{
  "num_attention_heads": 2,
  "head_dim": 64,
  "norm_place": "pre",
  "tie_word_embeddings": true,
  "parallel_block": false,
  "extras": ["capped logits"],
  "init": "normal",
  "init_std_o": 0.0496,
  "init_std_up": 0.0572,
  "lr_head": 0.0108,
  "max_seq_len": 512,
  "dataset": "wikipedia_en"
}
MLP neurons of a small language model. Each row is named by its layer, matrix (up: input weights) and neuron, and shows model dimensions 16-143. Each number is 500 + 25 x the weight over its row's rms, rounded and kept within 0 to 999. Numbers have three digits each.
After each neuron's rows, "fires on" lists the tokens most often at its 100 highest values on Wikipedia text that the model never trained on. A number after a token or word is its count.

L4.up371:518509494554487520499456473524537475471550500500505486560466527525447445464447509559548473543514497493528506492521480479542521530519485475500512488460480525481503512513513469511527479509474521454478478493498489537514490506499480498503506510515485490477491524517508476494537489518519444506459479529497512528519489483474514520501478500477572497514494492496564498541477472499523475479493
fires on: "," 22, " and" 19, " that" 15, " to" 15, " while" 6, " would" 5

L4.up519:501495533540477501477492533483550511522507501530484476547507538548523456492484485499482520438471461523490501488536499451506468454519534502478509549513483475508550531472513497514541454534474491485514510510528514494491471500450533546496503519473513494488494488531505513505504533477523534519490505499500473494488485478507521489497474558539514468472436513453479442514503460546492497499481
fires on: " to" 31, " as" 24, " of" 21, " for" 6, " in" 5

L4.up246:516510501525512407516523505559424504506484507537502455506539491479496513493498525512492500498507498514491500504486460485495494496514475541488485487488533490513533486492501538464524525542517480520533501458511487506468532532454544525498468453511516497504512441490553457475521481504478512485501515480495519473476534498500525523479481517502484501500504501526478535479536517479493495511535
fires on: " |" 38, "1" 12, " a" 12

L4.up707:486461468483502523464484516522475535500500493476457500493532508462522484507519495531509503549498485471504487475530481507482515486465537512526477532505497482495474500492516515470466499449461468515492505493459490537480536516524550456502518475462488466569465490504499486483537528515503519506481501532485480516494523500499498486520485499504512513533481503525481464456514546477563514505476
fires on: " |" 22, "5" 10, ":" 8, "4" 5, "8" 5, " Al" 5

L4.up597:516476488527509523488478503478493488544516488483484528510513528526500479467503505549506504529492486510460528502508460490509536498460491487527518559494500475474517497503530490469494513552466529492497490519461485507472475505446507498468479501533503478500469501538509494523523529511486492494467497446486518494510513497473533474532490540512470542491522513541490547488559515466507483427495
fires on: " of" 25, " on" 15, " a" 12, " in" 11, " known" 8, " was" 5

L4.up762:480533492506540543519462475519484523490560497460508505496490497492524479499472519535522512483484476483515438460515471456534479477524458542447528579474499479481499510474515474462510526493511502504539501528509479472513518457481512482488495485471490483501510466515535484468537473519500506556479471534520516485478494489500481477511440532520479432521504487505513487488541473512519524524476
fires on: "," 39, " However" 21, "ause" 4

L4.up171:497458474481491494520491522484543505523508446506485490580519497475486460483503469505503504499471471460538470458524492495498511499540456488532479505458532534513500484503473487489524503461511510498492494468477529499479522499485497496500526489477464536468463493557497491453517494493509482531499464533485520470480527484515525501506497499511466497513473481490535498476520539523537483467477
fires on: " |\n" 35, " to" 12, " who" 7, " which" 6, " that" 5

L4.up37:472554504462470476480509499545513496502484492430473508513508505539526477507480448500496493533493502463518494507509484496500496503483480543534519524496529493469495529472511497483503526500476547523515494531468489513524489487521483513539508520468468488499493514480470515489574527501497481531505522493478455487501532520502509474482495511542479449466525502520559540478484521477506491560475
fires on: "," 93

L4.up694:508478503458502550511520500457505489510490528505471479571496478538464514488490482520521512451485483551502546484552482485553531510523522506532515496525483486488472471464508511491492455518456502490493511457515475498495528489489500455464531504502522500507489541541535488505487522538508524466497511510477503515484513544454514513454500487517509512563585484513564510514481517506506487515519
fires on: " of" 18, "," 17, " (" 15, " to" 7, " may" 5, "\n\n" 5

L4.up505:485494494486520466491510516529478538497491521553504475491539486557482499478516540461491493510479545475452478510511522530491501484487509507518520520507506533501500476472521527484522477510563502512514449501473500522458532532509447506465498486504508506478514494520489468464556509450516504507488414513479450523517485468485525497461498473529512513512507530491527506489488499503536539513459
fires on: " a" 82, "=" 4, "A" 4

L4.up41:487471478452514521505495510500504500461506514484525476527462507513533494489487542542495485494517533487491508529527446494488495464499485477511500497510467494481518485502505523552486499490453486482497511533494493507455471521427511471493504461516484479524499479520509481505503522517468498476486525475493467546531518495523496459572511501478464557518513504526495502513511487496452483456482
fires on: " " 36, "," 19, " Stadium" 7

L4.up132:506525512501533505509509512531492487509493507487488459504493491535518448521505520502464482529524468538478496518492492536536488484507470537467512476491451495495480521515533457502545549536495519476537473480478514449489477462512521470452478492471405459546535498543470487483504471503532486523458549537472503503494529517512484507521492505534461526493512494493497502492532497468525523494485
fires on: "," 44, " time" 13, "1" 7, "3" 4

L4.up503:460527440506493460483542461528501509527484468505516511481499490495448534502462536498515497540541502471455478489517517480500496489478499510525513541443493451494495530509508523474481518545489507503521498460465478489541509506522521535489527546513525447513497517448451527506512520532486493471455520454501471478486501467532494492520466513485523522505496522524519526477501487500514520497536
fires on: " In" 32, " the" 16, " in" 13, " con" 11, "-" 7, "ter" 6

L4.up365:493489525491496450510482487513506502473501482522492495484508538526483474528483513521534482482485500480529503481524455454512542500487475529496532493520465486495460481492481459515508494528461473483490489459464522514503520499520527450447557470504448510499515519512502476499503503501526499464486488483417523516507511488456509509543481476487535564511513456519492533504453537528468477487529
fires on: " |" 29, "or" 13, "," 10, "ul" 7, "il" 5

L4.up578:478490533524495497489511476437510464490502481561520474487496527540519501449464572488511488483486493488527512528506495504520506452495489498530532557557527477533502491515530515527525508488479514467487536481512466519465477504472529460494473483508493462494510518482533450491479488484494536480487490458487485509489491498534505482502492477465490532533543505443573486500465517496487505510484
fires on: " " 61, " the" 31

L4.up606:523453513504457500538456476509489534485490508536511507507524482491491519459485499443524465490494515517458511503524474456500552494449483472513525495469505533507504439501537444496490492496486548517493499491497506508476520527488502495530491495519535505467526500486524528505525501455514539480468530469511474539463459513466514489451540495551548499471522500489508520454505506517501464516507
fires on: " a" 40, " f" 11, " met" 4

L4.up474:489492514518511486498506513528522492485462467520491459479504481555478516491507499571500471518485482438517530506496494501544467479501486488523526530485545480518472484540488490505488445523513525498540501493491478512507491535534554489536526495532509466492461508493506513521492506515512529510444525502463480532488505504503524471480527484494516483466478470486504486521460500490487526456512
fires on: " " 30, "d" 15, " |" 10, " to" 6

L4.up514:503464492515497455522513467487528548536507495481503485526503496467523531525533486561499501511516489541488493503496501486523486505507469462507503516520519467505484510468507525523484484533424514449465484503505534501522474446506512526505510526487510502500467524511518519463478519517533514469478528472516476482477459487447541461519504545511503448502496510511537481516493511484544530495466
fires on: " P" 23, " of" 16, "p" 11, "op" 9, " |" 7, " (" 6

L4.up608:466435519512499516525505508460534476526480495509520478511471545487467460506462514481520480507486515495540510515505499484524527498493515481520561547516503461519486503515522502496478539481514457503473496516507514539511545521476524459501505465501465480528520478526510499483517504487472471456493504505503481527458495443554494500521500523516491534528505531482512523499474427493470513492486
fires on: " " 58, " the" 28

L4.up176:500485527549486493510505532469482511501496493513462466485492533483478519510511517522525483511502492463510533483536466508478471437500557489520474543489489495520503488527478518502490464503524465482500526448507485483478525419476555474512495477478528528478522526482492507519508496483472482562505518483522512496523518517512528486518463493560494477510475471529504464525462497499483519507464
fires on: " in" 16, " at" 15, " f" 9, " Apps" 5, " for" 5

L4.up499:507416455479542455522453474524492482511544517489463503499490506493511515490441495478526476538502505494506485498521486537513517527537511542493491492492440493530477513496529499532468492508464485477507491514513481487502488497527481474500537489476498530488490493505506476499431524489528473525482533501481486511526488502463525484503484513483495486516494448479492500505437540508489535495487
fires on: "," 36, " and" 21, " &" 9, " or" 5, " |\n" 4, " ann" 4

L4.up39:464500488521510507480459528480495529478506486514468489508472498540479463497496509482530513521506510525538495494511485512517562458464471479538504494467520527515516487498543462539486493506511525472512492531520499532512498451508523542541476529497509491482501491511514482509474437503487534517457476509526521451509513453540503553459473499565495466515522485509482452540517519465509499489520
fires on: " they" 15, " it" 12, " he" 8, " did" 8, " that" 7, "-" 6

L4.up254:533521481505512507464511471483548468477488495477486491516515515521460494499496514506512490539503529483511520532515496506508496542464525512535509521489487511484479523520492518495487486490525451497472483504542517568479511516439507509456470440530524456486452565478489492490533519545510531468438502486445507514467512471480509470494465481515520514465498514513486501503450526498477502543494
fires on: "," 40, " to" 29, " |" 6, "-" 4, "u" 4

L4.up100:517482515476527482479510494526493564504501530510471522542511449479514513505470508520500509502534483482506481452488537520533482527497532534487518507490492460482486507505513493477482505522480495481495525494491478496478506464467571498501473524483474480489495494490481486501458517563486514480494509452503501494508517469497510519513543524499479453482407550512480509463501505490564515532511
fires on: " in" 26, " at" 15, " of" 10, ":" 6, " near" 5, " the" 5

L4.up472:489498494492451491528494485525537502450490505490525490536516489469442513534514521504525478507528519489497549509538505494538465483547546545472507502534504512510457521491520532545488488549487486520501471513491496526539508509470532455484512518529535496493459469439486483513455469533466498490500455513481478505501516468521500506485501499489492481524509508493508458506459500474469530538519
fires on: " R" 19, " n" 11, " H" 11, "n" 8, "l" 6

L4.up491:516499487499471524520506524508488479500516461507481522510533497478523512461470505498521490517497507530501505497510483480514501531480537442479518492494494472504510481544500532454521572513479521516492511460487475532540507442507517511522520472477536461522482491516525535492527519527509490479475491493463495485503459477522507530481523526502524550485470521449540462498500497532472518479495
fires on: "\"" 28, " " 24, "y" 10, " |\n" 5

L4.up257:476466465515469461493484524517483508447498523489467484463536484501492527459504530518542524504534509486474502518491481559498493509562501483530465472492504566483487478486479477464493499539448498480537492497507493518490501471494541507550504502496492494477505530449470501497441529507522514487483487475479560498510493541486525510504463474476493498480501548516502522473498539541510479520493
fires on: " or" 22, " per" 15, " and" 9, "verage" 5, "–" 4

L4.up715:489466500469500460511527535529484489488528554538527516495500484503518489512453487489460510548521533503471505512499527498476499514481437478497506452495478512507485487532527472519491530473476492503565501475521524540492504427516539505511513472479512541476501512517436496503531481524490500532487496481486466517527464468507457451521489467500515542515513521493452472532478521509498503545476
fires on: " |" 50, " |\n" 10, "on" 4

L4.up540:517514481509528525539451467503527493504506499479454543490508541536478487468462526472464487470499473546519496525490493481487542476502494509515511528473446471472498551502497472531498525524473534481493522502528474519533491518503505480517522484482490522496519532491455470496488504512494489532472518476497500490445507459499518496506516505570527479495499456525551486540496524513438504456531
fires on: "," 36, " of" 20, " as" 14, " also" 5, ":" 4

L4.up27:476457475458484508475513507522525471468463506491496489487501547520508516479518514508534458549526522483459521523506533496488506518510559540536476486494498477504533532505497507516473488538490473499459491496482464529490453512481516472518516529508534429471475489507524484523503461500521531509472475494501468526513471507501531456479524487511506474514510504510519505496491479494434472458485
fires on: "n" 30, "or" 15, "ov" 7, " |" 6, "v" 4, "l" 4

L4.up170:503465535498539465485504538489515513459522495557456518532488494480526510504483531447539508481501491485495482437540446528528500502503501521524488502534500507499503523459495469490509510491471520515450453495459513492496507491480546502537459508429523488504495529483530480481496534474504464485524468528480495547511497458480459536494482519529487523553479468492499489503521483465513518500460
fires on: "-" 14, "0" 14, "200" 13, "–" 9, "201" 9, " " 8

L4.up128:546490508486454515495496501540492499505512505496516501529528543492435496464498545467467498522495462508489497524533501469479546507474467508540508536529511528496495516506494474477481508544457530479548507480513487501482519525480543480498511505485509511527531538518493460467540515531440430523483513457512504504496515466519524518512487537503524513511505532512507493439505475459498517438491
fires on: " as" 26, " on" 21, " of" 8, " in" 6, " called" 6, " with" 5

L4.up446:544491488480496509501506520496491453442452555516507501480489489518541496524508509452490517524482449535521507508508500510449489473495514507468513506501458502454543482501530508545506532496526512485475464521448522512537504489451510496530453465515508505516487526533483472511513456514462514500461520477511495469486498515457466453529497471476524517509459497490526473487500464492486539521503
fires on: " " 33, "ed" 17, "at" 4

L4.up321:484501504503528512458512523483517540534482518492497453517487460512516508533481527500549503460455481493495498471515501525533527506503477499493521555519516528505501499487542473495499504505558525492529485527491502504505503455477529480459494431485458463455519508542508470436479526504502503476502466532489500526515511497516474490488498514497472544506449457503511527503461496439474522525523
fires on: " " 55, ":" 13, "-" 7, " January" 6

L4.up766:478465482510476523553470492458510522471467508484475482520495533524541520508477518495536472494475518442506503492534521488510472495473527503552504544480494460500476501489540484466504510533499493501533482513521535491536531477477525487552456454502536503538479505471471508549513505480479502510508503476477466473476466521512508524497501494544497473456529498543511489499502495514486457486482
fires on: " to" 35, " and" 8, " also" 7, " known" 5, "." 5, "," 4

L4.up344:468519492467515491508490506443484484520460465485515468547511483527492471470527488501518497542498510505477481481487489487518505480518461512531446514527516536469507551488566556521499490483549463474520534533492496511507490486464485534507550499523512509527509541505522468482504471489532524493503492465491518513494481491527502536510510522511481506539473539502499468521476502487504483476510
fires on: " he" 18, " that" 16, " this" 16, " was" 10, " it" 6, " to" 5

L4.up755:509458480497525503479487464525457527541505523506488511532501499465503477523490525518483464483512507574494500482527471465513531530513432503526515536496485536457518510502516532470548490520494472482482517494493497497527484477498527493520490457497480506493524484543530502482482491531503468502525480512538455494448507488468493501505470508464491508507510489493494469545510515516529560492540
fires on: " the" 45, ":" 8, " same" 5, "," 5, " that" 4

L4.up363:482524509530527484499481485481513529469514496538525505502497509516517470461488510532504497508491465535481514522503471532495531524501466537487495477498482482492510462489526508532486449484481504525514486536535489523502471499516514533494502514477454520489500547481492496483517550529526473501446463549430494507463523481496520484536509502492506482531516459503509504504569491505471445480503
fires on: " as" 26, " of" 8, " became" 8, " was" 8, " that" 5, "-" 5